python train.py --n_layer=10 --d_mlp=768 --norm_place="pre" --qk_norm=false --attn_scale=0.125 --tie_embeddings=false --init_std_qkv=0.0442 --init_std_o=0.00989 --init_std_down=0.00494 --lr_mult_down=3.0 --warmup_steps=200 --decay_fraction=0.376 --train_tokens=136200000 --steps=4157
MLP neurons of a small language model. Each row is named by its layer, matrix (up: input weights; down: output weights) and neuron, and shows model dimensions 32-95. Each number is 128 + 32 x the weight over its row's rms, rounded and kept within 0 to 255.
Before each neuron's rows, "fires on" lists the tokens most often at its 100 highest values on Wikipedia text that the model never trained on.

fires on: ".", ".\n\n", " is", "per", "-"
L2.up529 [ 89 114 156 116 134 121  96  84 147 140 119 137 158 148 174  64 174 117 128 119 151  69 147 192 156 139 115 114 125 125 113 153 104 153 159 130 155 139 102  88  50 196 132 138  97 137  92  94 140 140 101 109  78 113 104  80 140 132 141  85 152 128  99 106]
L2.down529 [124  66 149 114  77  94  81 101  81 112 163 132 138 115 125 150 109 128 119 168  98 113 135 128  91 103 144 150 166 146 160 128 106 123 194 134 132 154 144 182 126 117 132 168  98 109 131 175 121 140 108 208 127 152 130 108 133 102 166 167 100 155 147  44]

fires on: "y", " of", "=", " UTC", "ive", "ous"
L2.up555 [121 144 111 116 129 102 113 206 141 104 110 163 129 100 175 140 143 153 161 174 197 181  59 146 126 160 113 130 104 103 126 139 133  89 150  85 190 100 138 184 105  96  96 134 241 129 155 105 118 147 132 106 150 112 116 124  99  65 174 167 138 101 136 175]
L2.down555 [115 106 116 105 138 113 128 127 110 141 106 104  86 128 107  78 103 131 137 102 150 121 161  86 118 109 134  82 134 102 118 144 110 205 151 158 108 125 122 115 163 159 121 149  53 176  82 176 186 114 125 123 126 149 168 175 158 172 103 103 123 206 119  90]

fires on: "ed", " follow", " into", " from"
L2.up191 [ 82 144  32 106 122 161 107 144 165  67  99 162 187 110 165 207 146 116 154  88 157 169 117 139 109 110 100 118 114 111 158 124 108 101 186  89 147 140 127 138 106 131  88 156 139 125 126  98 112 150 120 111 154 144 138 179 155 143 125 117  66 137 116 112]
L2.down191 [137 155 183 158 148 137  81  29  93 224 144 155  77 115 101 130 155 159  96 166 154 101 151  91 151 154 153 148 129 137 147 160 107 122 129 103 154 123 130  72 140 193 171 131 104 132 134 162  89 131  65 135 118  88 135 109 105 171 134 105 166 103  83 100]

fires on: " F", "F", "B", " f", " (", " G"
L6.up338 [158 108 180  82 186 198 126 122 145 192 192  78  83 116 128 153 141 141  91  64 110 118 146 150  97 103  93 124 133 112 164 168  78 141 109 136 144 154 137 185 179 119  91 166 154 120  91 179 146 121 182 115 118 146 120 121 137 118  75 105 114  88 116 100]
L6.down338 [183 115 112 109 157 117 160 150  60  96 142 133 128 128  87  95  77 156 114 123 145 164 137 150 149 138 146 130 131  91  98 134 151 138 182 156 146 139 132 149 101 111 113  80 152 147 103 123 107 132 117 155 118 102  75 152 112 105  88 101 151 146  98 190]

fires on: " of", "s", " from", "one", "oral"
L2.up160 [123 139 127 128 154 150 148 163 114 158 105 130 112 116 116 112 156  99 144 116  95 112 173 134 111 166 180  96 139  97 146 125 125 173 110 109  77 145 144 127 111 126 127 136  94 148  99  89 145 143 109 154 124 179 144 163 189 191 203 126  77 150 115 134]
L2.down160 [175 154 119 105  60 116 126 108 133 137  91 153 176 164 109 169 159 117  87 143 148 167 112 181 161 147 134 135 107 150 117 146 131  88 149  79  90 152 154 176 115  95 127 139 101 174 143 145 145 138 115 142 147 129 107 105  52  92  65 101 140  69 128 159]

fires on: ".", "ight", "ing", "ation", "o", " Length"
L2.up703 [110 159 144 122 116 115 148 131  76 115 124 125 115 162 160  58 124 117 165  98 140 132 157 148 101 167  89 209 172 171 216 136 151 115 130 145 126 113 106 110  81 176 113 131 108  63 116 109 137  83 114  82 128  99 142 124 114 125 119 144 119  97 127 114]
L2.down703 [137 124 149 129 115 165 116 104 154 123 113 132 101  55  80 141  91 102 173 145 126 111  78 148  78  90 121 217 104 145 173 138 142 177 160 118 120 115 129 127  70 143 147 116 126 141 155 200 125 166  62  74 116 143 149 175 135 139 106 164 130 148 135  97]

fires on: " B", " M", "m", "sp"
L5.up568 [ 54  83 112  87 103 176 146 114 158 119 159 134 136 101  38 107 185  94 212 121 142 114 111 106 130 138  85 154 130 187 164  59 108 128 146 134  62  55 171  67  99 123 129 162 102 157 164 115 133 143  96 153 125 106 170 203 149 153 116 115 176 135  93 145]
L5.down568 [180 147 116 146 188 141 152 143 127 134 166 106 121  73 160  87 118 143 138 131 119 139  62 162 178 151 167  96 157 167 141 105 115 140 110 129 121  83 122 151 109 133 143 133 104 118 117 180  63 104 150 112  70 111 163  82  48  88 120  84 142  99 120 115]

fires on: "ed", " of", "ied", " $", " age", "ing"
L2.up320 [114 154 132 108 144 109 135 136 152 136 115  99 157 147 180 126 166  77 158 162 126 160 141  76 191 129 133  60  61 160  87 218  85 125 157 127  84 148 154  93 140 122  86  98 134 145 172  90 150 121  98 119 119 177  88 124 174 182 113 124  43  88 110 117]
L2.down320 [ 96 104 132 133  58 114 154  94 164  69  91 186 164 178  80 142 140 119  94 169 159 143 147 114 170 150 183 109 143 115  99 107 115 105 150  98 130 140 186 102  99 110 142  88 188 113 145  92 139 112 213  54  61 121 118 107 148 151 140 136 108 125 142 211]

fires on: " ", " of", " E"
L6.up148 [134  80 111  93 101 154  72 222 137 136 132  91 134  38 140 189 147  99 159 102 122 114 132 106 115 126 175 126 144  94 125 146 159 174 111 122 171 117 157 153 161 131 132 192 116 177  88 121 167 110  87 107 154 102 121 193 137 146 116  97 108 138  53 134]
L6.down148 [144 130 106 125 217 160 106 106 121 164 118 173 179 124 106  66  97  91 144 119 180 157 137 204 142 139 128 109 123 129  96 173 128 115 177 166 159 122 123  53 169 134  97  53 134  88 155 176 117 120 188 119 105 104 107  95 170 133 144 112 105 101 148 110]

fires on: " to", " about", " on", " between", " ext", " in"
L2.up373 [113 200 161 168  98 177  67 180 156 127 150 104  81 178  95 108 202 147 125 139 137  67 153 142 137 165 143 141 181 135 176 137  68 122 105 107  78 109 125 140 129  70  61 159 129 172 159  74  97 130 117 109 167  88 117 156  95  98  66 147 138 112 115  97]
L2.down373 [164 125 117  98 139 149  78 116 102  98 140 133 128 164 199 140 129 101 139 149  89 140  56 103 115 114  98  38 150 129 119 128  94 133 177 128 164 132 134 163 185 145 135 126 153 174 104 102 101 140  81 137 174 173 144  99 122  69 141 173  66 117 146 136]

fires on: "is", "s", "th", "b", "ir"
L5.up611 [ 88  89  95 163 127 165 131 107 145  75 148 167 110 154  91 141 133  88 109  96  75 117 148  86 114 120  84 108 109  92 148 114  76 107 124 167 178 134 127 158  55  73 117 141 116 167 102 144 119 157 115 133 119 109 131  86 124 111 118 135 153 172  77  76]
L5.down611 [111 109 130 100 118 109 107  60  99 103 153  98 141 138  91 145 104 119 176 145 113 112  85 160  89 123  85 128 105 150 126 181 126 132 140 180 101 140 159 149 134 181 124 119 176 142 125  84 125 130 144 152 122 136 129  96 142 164 183 111 183 137 164 196]

fires on: " (", " life", " career", "i", "ity"
L2.up750 [ 66  72 134  90 143 139 134  89 122 101 104 126 128 190 106 181 110 143 124 151 126 108 107 134  82  71  98  80 158 182 111 135 137  99 116 161  89 106 137 119 105 119 141 255 120 107  61 120 165  95 119 149 116 149  96 116 148 113 116 207 104 118 134 148]
L2.down750 [144 106 161 169 135 115  90 145  99 136 138 134 157  77 109  83 129 127  86 128 141 136  98 126 215 103 198 143 154 101 159 172 145 101 138  96 129 109 121 150 112 113 100  84 157 118  95  96  97 125 125 130 159 145 140 119 145 207  91 143 102 162 177 123]

fires on: " career", "en", "er", "our", " life"
L2.up122 [110 121 106 104 149 184 139 114 160  70 124 119 106 110  49 122 184 126 105 126 139 191 103 170 200 117 111 101 117 175 115 158 130 118 155 130 112 125 117  58 142 115 120 136 170 172  94 146 112 122 114 175 120  71 225 122 201 144 115 134 172 113 103 131]
L2.down122 [147  87 179 142 140  97  99  74 108 135 120 144 150 131 170 145 138 141 164 159 124 110 111 149 167 124 119 166 119 116  58 158 126 129 150  99  96 145 145  82 113  88  48 154 183 126 128 137 134  84 134 140 144 158 135  90 116 135  77 155 152 136 132 136]

fires on: "==\n", " =\n\n", " ==\n", "\n\n", " ===\n", "===\n"
L6.up749 [ 96 171 125 163 157 128  81 124 101 155 126 133  64 156 118 141 119  90 132 118 112 150  82 102 118  85  92 125  97 105 186 125  49 198 153 138 101 114 183 161  77 146 111  95 142  98 100 153 144 149  78 175 108 144 130 116 104 134 106 124 118 123  99 100]
L6.down749 [151 135 138 149 143 179 136 107  85 182 129 118 121 128 163 110 140  46 153 108 134 154  59  76 153 157 113 155 116 103 173 118  84 143 128  76  26 131 134 139 154 134 152 129 119 146  51 147 154 132  86 209 118 120 132 139 128  99 128  50 121 150 110 109]

fires on: "==", ".\n\n", "==="
L2.up272 [191 141 139  65 128 131 172 133 116 128 175 152 137 140  92 114 116 121 159  93 120  67 143 128 155 153 150 182 157 193 101 135 117 125 107 139  73 161 143 101 132 185 122 157 135 130 115  98 121 120  94  79 138 157 135 167 137 177 147 155 136  96  80 123]
L2.down272 [132 142 169 120  82  79 153 104 162 146 139  79 112 121  81 132 126 123 168 111 181  86 184 108  85 126 136 112 152  75  99 146 129 148 142  74 154 111 138 142 140 104 177 175 134 148 120 214 167 118 136 164 108 164 118 120 198 145 112 209 106  82  83 102]

fires on: " of", "F", "-", "tain", " for", "FA"
L2.up696 [134 158 110 107 124 115  90 149 123 103  99 151 131 154 185 107 113 132  61 178 126 124 137 159 155 138 138  99 112  92 129 176 104 123 101 124  91 107 151 108 130 108 111 185  99 106 115 122 162  80  69 157 134 130 137 152 155 161 132  74 101  89 173  88]
L2.down696 [107 112 140 152 122 143 143 129 124 139 103 132 116 157 122 142 104 121 140  98  59  97 128 129 184 134  97 149 130 143 169 172 131  64 123 111 143 149 110 146 136 117 111 166 194 109 139 153 171 110 192 127  95 142  97 116 151 163 105 157 149 100  90 107]

fires on: "==", " |\n\n", " inc", "-year", " Years"
L5.up521 [ 87  85  77  91 101  96 143 128 206 160 150 156 152 143 130 140 165 174 115 100  36 182 133 155 119 156 155 156 129 143 188 104 129  72 100 139  79 125 148 149 103 126 107  79 125 148 152 134  73  89  95 102 103  99 150 118 125 149 100 142  73 132 128 130]
L5.down521 [158 140  76 170 134 124 125  54 169  82 190  91 111 119  99  94 133 129 136 114 110  94 153 117  99 107 147  64 114  84 107 160 118 146 145 166 110 148 139 168 118 112 140 143 140 133  73 173 133 167 163 121 119 113 106 119 177 142 144 150 136  93 147 108]

fires on: " school", " schools", " School", " education", "r", " addition"
L6.up692 [117 171 136 150 126 101 179 129 208 162 126 180 120 125  98 152 120 124 131 148 183 121 146 104  89 139 134 136 132 166  62 103 161 167 166 135  97 101 155  93 106  61 134 155 112 139 115  91 116 105  90 127 179 119 175 143 169 177 129  85  98  87 112 112]
L6.down692 [126 158 151  86  81 123  69 162 163 108  89 138 132 175 104 159 164 107  73 178 162  69 161 171 139 115 155  85 188 101  82  79 145 117 121 129 112 136 114 154 134 140 182  58 186 156 102 175 128 112 129 110 218 136 105 122 159 141 132 139 168 137  89 142]

fires on: " to", ",", " not", " in", " by"
L6.up185 [182 159 162  61 130 114 117 129 110 135  90 139  81 107 101 115 164 162 117 141  93  99 133 137 173 111  82 146 108  64 127 145 141  68 166  99  73 129 110 110 106 102 123 162 171 153  73 150 111 150 146 112 161 147 145 171 107 181  87 100 147 109 142  72]
L6.down185 [151 163 114  88 112 135 132 172 116 140 135 148 144 172 212 125  86  91 185 162 203 137 108 122 154 161 140  85 137 121 178 158 142 170 114  99 133 155 101  87 126 122 128 108 102 149 188 137 106 144 122 163 116  81 126  93 104  46 120 142  79 147 146  97]

fires on: " from", " by", " in", " (", " were"
L2.up42 [131  82  64 142 131 122 158 151 116 176 140 147 186 117  90 128 166 130 110 113 140 146 133 108 124 105  78 112 143 166 181 157  69 131 127 129 101 175 101 129 149 137 143 123 138 163 143  64 191 156 123 119 144 100 184 154 197  63 143 123 173 127 129 125]
L2.down42 [198 188 207 142 118 173 142 154 150 161  97 114 104 102  79  87 207 108 115  91 110 106 150 104 104 134 109 125 153 123 154  90  75 128  60 150  87 141  97 152 133  74 109  93 141 122 133 126 151  97 111  93  94  92 178 119  90 141 110 131  66 111  89 127]

fires on: " that", " about", "Early", "ant", "ver", "f"
L2.up562 [121 141 152  93 166 138 128 126 168 159 152 202 118  91 137  80 154 147 144 150 101 140 182 127 145 150 117 174 109  96  62 155 130 137 131 145 150 155 147 120  97  92  86  97 157 120 165 115 115 111 111  96 134 126 152 141 160  49 155 171 143 138 131 103]
L2.down562 [139 171 167 113 104 113  36 117 139 114 161 107 122 102 123  93 177 123 107 133 150 130 108 136 163 104 114 145  95 147 126 112 131 112  95 127  80 108 169 145 124 128 163 122 104 164 104 129 140 150 140 117 119 111 126 184 155 145 183 103  95 121 174 113]

fires on: " |", " United", " first", " em", "ime", " L"
L5.up416 [166  98 124  75 147 114  99 187 117 130 175 163  90 172  77 124 133 139 115 177 182 161  75 106 142 149 170 117  95 133 141 160 164  89 113 119 124 124 169 130 162  79 104 136 142 100 107  74 111 132 104 174 106 155 145 100  83 134 124 158 125 143 121 164]
L5.down416 [118 169 133 123 117 132 168 115  85 140 159 120 124 164 204 133 103 122 138 118 123 162 164 105 165 163 125 100 104  28  80  89 183 102 155 125  83 181 104 109 135 115 202  96 177  62 112 134 171  94 135 124 155 127 172 102 110 150 112 104 150 121 138  77]

fires on: " of", "),", " from", ")", " into"
L2.up760 [102 178  70 210 148 177  95 124  87 126 114 148  53 123 121 141  93 139 166 110 168  98 181 156  79 151 101 139 101 142  93  93 120  98 114 114 151 194  69 113 147  87  95 148 145 127  65 144  62 155 143 101 135  97 179 151 184 115 140 161 182 168 116 102]
L2.down760 [152 176 131 135 127  69 189 107 107 156  57 155 114 104  99 141 167 155 131 109 167  93 136 139 103 140 115 162  96 120 106 118 118 113 150  68 170 108 138 121 101 132 138 114 123 151 170 141 150  85 111 162 133 114 101 104  77 113  86  94 121 125  99 116]

fires on: ",", " ", " w", " c", " |", "il"
L6.up657 [118 170 101  95  64 158 117 129 130 112  91 138  83 166  80 107 154 108 142 152 123 132 128  72 170  91 152 142 150  97 212 151  98 142 114 159 194 154 111 141  80 185  75 145 108  67 104  75 133 124 140 156 131 128 153  98 143 139  82  91 155 126 149 165]
L6.down657 [ 77 117  85 106 122 149 161 111 149 131 118 169 123  66 149  93 136 149 120 128 182  85 115 136  93  76 135  55 100 146 152 163 141 146 180  59 106 102 193 128 122 149 128  80 110 128 167 135 114 159  98 118 118  86 112  91  74  95 131 106 113 128  92 125]

fires on: "ent", "/", "–", ":", "ed"
L5.up538 [182 104 131 135 118  61 145 138 117 168 168 147 218 102 101 141 133 101 107  93  86 117 115 159  86  84 101 128 162 125 131 129 153 136 117 137  89 164 150  78 175 199 101 131 144 175 132 177 163 168 142 165 126 108 109 158 189 113 168 114  88 202 129 159]
L5.down538 [169 161 114 140 113 155 115 139  93 142 108  70 168 152 111 112 151  33 152  78 125 133 120  99 154 130 170 175 172 119 101 128 112 162 111  81 114 120 114  85  93 174 105 153 111 121 168  88 129 164  98 128 105  85 165 139 119 167 166 152 135  97  57 119]

fires on: " of", "'s", " |", "ed", " for", " the"
L2.up589 [ 92 109 133 166 107 140  69 148 123 141  73 170 110 122  75 128 157 109  92 107  88 146 159 164 102 152 107  83 106 146 143  61 137 146 154 188 132 151 137 139 156  91  45 162 101 154  97 161 115 142 139  87  91 154 131 116 123 151 140 119 206  71 138 126]
L2.down589 [129 142 107 114  99 139 122 185 150 141 165 127 127 148 109 157 119 154 160 150 125  43  73 147 141 131  61 126 128  37 163 164 179 127 110 124 123  87  89 161 100 126 143 164 150 115 159 150 113 166  89  93  83 173 105 166 116 149 109  90 129 106  74 100]

fires on: "=", " by", " of", " as"
L2.up525 [138 125 158 116 101 178 176 110 134 140 111 112 138 115 108 135 137 123 142 100  99 200 130 128 109 128  62 181 111 117 114 154 118 164 128 123 166 145 164  68 120 157 174 142 110 105 119 144 178  75 121 121 119 137 162 108 117 153 158 165 189 144 143  69]
L2.down525 [ 73 148  99 126  76 116 139 212 107 122 165 155 126 106 131  88  49  98 118 170 138 141 136 100 133 133 115  94  99  75  86 125 115 116 159 145 135  92 110 150 122 110 140 159  72 134  88 151 124 166  89 139 202 127 161 156 162 144 133 117 120 132 134 157]

fires on: "ro", " co", "hem", "un"
L5.up354 [ 83 115  93 108 139 121 146 144 102 122 148 101  74  91 122 148  88 110 131 157 115 130  56 134 116 128 112 127  83 103 180 144 135  83 161 132 129  90  97 115 134 148 112 110 136  60 192  80 166 119 120 157 114  86 174 202 108  82 157 162 130 124 121 109]
L5.down354 [ 99 117  74 152 181  87 171 102  94 116  98 111 145 118 155 128  95 143 114  86 103 109 116 135 132  53 107 126 119 173 133 152 123  60  74  76  82 121  86 141 115 210  58 177 146 116 163 131 139 136 187 102 130 193 156 121 154  70 154 131 193 161 153 159]

fires on: " |", ":", "with", "@", " in"
L6.up190 [136 109 145  76 133  71 161 121 133  71 131 115 113 155 168 146 107 173  65 148 142 152 128 121 147 127 121 112 125  90 170  80 176 112  96 133 141 122  98 133 104 102  89 119  92 126 100 122 140 102 136 163 143 110 134 104 138 182  56 151 108 128 144  99]
L6.down190 [122 118 132 171 125 110 118 131  62 111  92  69 163 144 147 156 197 141 111 148  89 129 159  66 133 117 185 160 128 119 107 143 122 138  77  87 164 125 106 133 117 143 128 133  92 103  89 103 142 125 130 105 132 138 128 146 100  83  59 166 123 174 106  86]

fires on: " of", " an", " debut", "15"
L2.up416 [129 113 103 113 125 124 106 152 161  92 112 165 146 113 146 113 117  85 150 146 154 149  94 173 103  91  80 111 101 109 161  57 127  76 155 101 115 133 129 153 111 118  92 122 152 128 105 161 196 117 145 124  80 179 111 176 138 155 154 145 164 130 113 180]
L2.down416 [125  81 108  90 123 150 132 175 184 129 112  67 149  76 136  97  60 186 100 130  84 108 122 140 127 157 171 127 145 130 131 157 149 175 157 111 173  99 100  87 170 181 165 109 117 115 105  41 175  95  50 190 160 102 115  80 152  75  65 144 106 145  92 127]

fires on: " in", "on", " of", ":", " USA", " with"
L2.up295 [144 149 139 115 134 157  82 116 104 174  86 133 179 116 129 168  80 133 175 145 149 130 141 135 111 144 168 126 134 124 136 127  83 116  83  99 155  91  67  92 129 135 118 137 158 138  93 142 154 142  83 136  78 171  82 160 124  75 133 122 183 115 177 114]
L2.down295 [131  93 120 129 128 116 132  79  89 122 173 103  64 126 122 124 170 153 127 130 144 192 115 152 123 124 161 119 116 119 133 117 187 185  74  90 139 110 135 114 151 101 117 117 124 138  96  85  71 118 117  91 169 160 143 178 108 116 115 150 135 158 114 101]

fires on: "i", "ig", "is", "ol", "ers"
L5.up115 [138 125 104  70 102  94 124 146 128 130 127 128 106 143  77 176  93 111  99 176 141 167 101  71 172 183  91 140 169 105 118 166 139 134 135 167 136 127 141 113  92 118  97 102 167  94 197 153  64  83 131  99 120 129 121 141 143 108 154 123 158 195 127 163]
L5.down115 [150 111 145 157  78  91  63 111  97 135 167 113 175 144 140  93 170 110 158 193 139 100 139 132 127 137 111 145 168 127 129 138 145 140 166 118 189 113 165 130  30 172 147 131 172 134 134 115  75  94 171 122 123  89 144  90 146 117 159 102 128 133 159  61]

fires on: " P", "\n", " p", " M", " ", " B"
L6.up468 [193 120  73  81 121 199 116 176 134 173 138 165 121 111 103 157 148 167 116 111 118  85 207 128 146  94 127  72 162 105 113 166 118 165  95 130 124 119 204 156 188 100 193 148 121 129  82  90 112  99  94  97 117 181 148 107 162 109  79 135  85 153  90  64]
L6.down468 [120 125 171 134 170  83 135 154  97  43 159  39 101 130 134 135 126 121 168 134 116 164 112 123 171 126 172 141  99  95 118 108 145 133 182  96  94  92 102 127 115 160  76  69  94  98 157 104  89 148 223 150  65 152  57 118  74  77 195 100 170 102 164 155]

fires on: ".\n\n", ".", "ed", "==\n", " on", "ir"
L2.up478 [ 94 130 117  71 112 163 115  41 170 122 163 193 116 110 108 139 124 132 148 119 140  87 142 146 156 119 158  69 166 158 124 165  91 138  94 161 135 114 155 154  79  94 113 163 125 143 147 182 145  64 120 111 128 146 142 151 112 106 153 146 148 112 150  98]
L2.down478 [157 125  98 133 123 140 167  96 112 191 140 113 140 127 110 148 149 139 102 115 105 164 197 133  96 121 115 174 117  86  91 151 138 148 183  98  71 202 153 157 141 137 125 131  90 178 110 148 196 121  63 174 101  90  97 124 121 110 111 133 114  76 148 102]

fires on: " in", " by", " went", " would", " was"
L5.up205 [146 134  93 140 131 149 180 117 141 141 100 163 166 120 142  90 137 162 149 143 145 144 117  95 115 110 119 139  79 148 160 109  64 130 143 174 191 122 122  80 196 113 125 141 130 128 102  58  83 125  91 102 185 115 134 177 104  98 141 104  90 140 105 145]
L5.down205 [148 163 145 134 136 160 123 149 173 121 121 137 136  93 124 131 184 177 152  89 102 101 155 119 150 107 127 123  67 138 159 116 237 149 193 138  90 158 172  80 168  91 129  99  85 145 132 125 163 159 138  92  82 115 171 152  64 142 146  79 106 144  69 119]

fires on: " S", " War", " F", "D", "04"
L6.up146 [ 93 137  88 162  89 152 148 169 138 146 149 113 174 100  76 108 135 127 158 126 123 196  91 152  96 154 122 110 118 108 136 114 125 165 136 102 139 130  98 151 152  83 127  95 133 105 115 170  58 119  98 157 170 148 140 169 214  88 172 100 167 134 120 148]
L6.down146 [142 174 163  76 158  98 121 125 155 106 183 129  84 101 102 143  99 195  89 154 138 127 164 103 145 169 124 136 143 178 142 103 112 125  77 131 125 121 125 132  86 143 126 178  76 113 129 157 186 105 191 136 109 159 149  79  87 148  82 144 131 158  87  73]

fires on: " ", " on", "om", " need", "\n\n"
L2.up88 [146 112 147  91 140 128 130 177 203  61 165 155 121 116  78 112 158 131 122 133 125 125 190  74 220  76 141  80 111 170  98 188 129 117  90 128 132 124 116 126 136  84 122 111 191 115 109  92 141 102 106  74 126 124 119  92 125 201 175 149  96  57 103  94]
L2.down88 [146 128  40 139 138 155 100 120 126 144  69 166 143 101 165 118  95  83 110  74 119 163  11 143  81 167 137 143 177 142 170 171 155 159 167 129 147 106 165  92 148 171 122 188 164 122 165 192 111 100 163 147 142 115 107 187 177 200 129  83  82 113 129 112]

fires on: "ast", " Preceded", " Succeeded", "ust", "\n\n"
L2.up499 [134 129 154 111 159 154 168 115 112 124 109 150  97 177 120 141  78  67  73 125 165  99 125  86 147 133  83 148 141 114 145 120  85 143 138 157 155 155 167 133  85 124 160  96 123  61 107  89 135 127 137  99 151  81  48 162 100 174 156 175 156 167  71 141]
L2.down499 [134 103 110 138 112 138  80 108 140  98 165 112 183  68 117 155 139 145 111  85 187 125 142 162 119 141 194 120 163 127  94 143 150 156 133 161 136 103 107 111 158 113 141  91 109  95 189  88 117 110 130 107 148 192 166 147 149  98 143  67 139  97 153 131]

fires on: ",", " and", " in", " of", " on"
L6.up258 [104 117  93 110  71 174 172 134 139 139  94 129 103 131  96 151  62 125 132 147  97 132 133 120 124 117 114 161 137 102 134 181  61 153 143  97 105 111  78  61  87 128  69 122 124 135 120 219 107 119 144  95  97 121 135 171 126 135 111  73 124 138  86 111]
L6.down258 [ 77 159 134 134 154 144 107  79 150 162 186 116 102  89 138 100 134 179 123 131 190 173  66 102 123  72 173 153 117 139 117 149 167 178 131 128 102 126 165 134 125 140 126 118  59 140 138  54 134  98 171  97 154 128 118 129 108 123 149 166 110 111 178  78]

fires on: "==", "-", ")", "f", ")."
L2.up632 [162 117 129 138 129  89 115 130 181 147 118 101 102 126 150 144 139 102 115 119 105 123 220  93 127 143 125 112 144 129 166  90 165 144 143  89  59 176 112 125  87 108 171  96 103 198 133 119  85  31 112  97  81 137 136 165 177 106 119 189 184 120 146 123]
L2.down632 [ 99 144  98 168 102 119 195  87  63 120 116 192 128 169  49 128 113 112 154 161 115 101 160 148 155 140 132 164 113 117 120 136 131 145 157 108 142 130 128 177 145 131 164 144 174  96  90 215 110 135 145  84 174 108  98  75 131 142 101 138  79  75 173  94]

fires on: "iv", "ic", "x", " of", "ed", "ant"
L2.up286 [144 192 145  83 119 125 178 152 124 130 140 101 153 145 100  92  75 118  84  79 157 155 146 145 173  55 115 106 128 128 165 122 151 192  54 104 151 135 101  76  83 114 108 163 139 175 118 130 123  96 103 193 166 157 144 134 155  53 121 114 169 145 142 131]
L2.down286 [130  50  83 193 120 164 156  71 145 155  90 131  86 118 171 157 138 135 161 120 114 136 139  89 145 144 190 117 150 143 115 107 153  63 188 173 177 103 146  91  78 141 170  88 129 156 143 145 137 147 186  78 112 141  96 183 123 255 108 147 124 121 119 159]

fires on: " ", "il", "-", "el", "l"
L6.up287 [ 99 171 124  75 109 155 134 148 135  85 140 126  94  92 127  88 176 113 123  62 110 148 125 105  98 129 129  85 147 134 113 140 134 177 129 117 187 157 109 149 196 123 187 153 149 151 144 116 106 106 154 164 145  24  89  99 174 127 133 168 129 184 115  94]
L6.down287 [126 173  76 118 140 129  77 128 130  79 135 133 150  70  78 121 176  96 115 149 135 107 125 163 115 118 183  79 110 147 175 123 144  99 160  95 119  95 171 112 127 142 177 175  99 106 126 146 131 136 115  95 138 127 136 149 133  92  74 124 140 104  45 145]

fires on: "es", "ed", "ain", "y", "its"
L2.up558 [112  97 143 147 112 152 136 128 148 139  82 140 147  83 137 170 106 116 114  72 132 121 152 127 146  98 165 167 127 194  71 131 168 106 118  79 104 163 103 151 166 131 112 125 105  98  99  62  95 109 168 139 149 130 167 160 122 215 113 115 131 157  83  70]
L2.down558 [110 100  86 162 156 111 110 148 103 164  73  90 116 113 127 116  99 130 111  99  60 134  87 140 123 130 114  99 155 118 185 147 135 166 118 176 187  97 135 168 132  82 114 136 170 118  81 142 140  76 143 169 172 132 148 149 164 199 104 143  89 147 181 174]

fires on: " p", " s", " o", " n", " t"
L6.up500 [149 127  49 135 120 137 132 129 152 142 112 164 161 131  87 116  93 104 166 138 157 156 104 105 120 126 167 157 127  95  67 163 124 133  90 129 150 137 106 114 126 129 101 207 162 102 112 122 110 126 217 126  83 131 159 143 177 162 173 182 120 119 143 134]
L6.down500 [127 160 171 117 159 113 105 175  86 147  98 179 109 154 147 127 126 143 110 145 119 126 144 128 157 159 130 145 106 152 132 104 120 136 141 148 163 145 175 125 147 148 141  84 104 107 172 106 106 137 175  96 113 112 163 117  78 105 120 117  89 153 120  87]

fires on: ":", "et", "'", "t", "oted", "ference"
L2.up381 [104 156 146  92 117 115 110 127  96 160 169 157 104 126 105 136 166 131  81  72  87 192  91 132 132 119 116 180 180 120 181 129 124  83  33 146 172 187 154 102  83 162  58  77  98 155  94 176 149 148  95 134 116 110 131 139  88  76 159 137 134 164  78 124]
L2.down381 [ 83 197 132 129 170  73 116 212 131 133 136 121  70  90 107 137 211 116 130 143 203 129 120  96  95 145  91 129 110 159 154 122 137 102  95 161 128 158 112 130 140 150 123 122 163  78  94 174  92 107 168 176  95 122  62 157 133 179 167  88 147 129 139  79]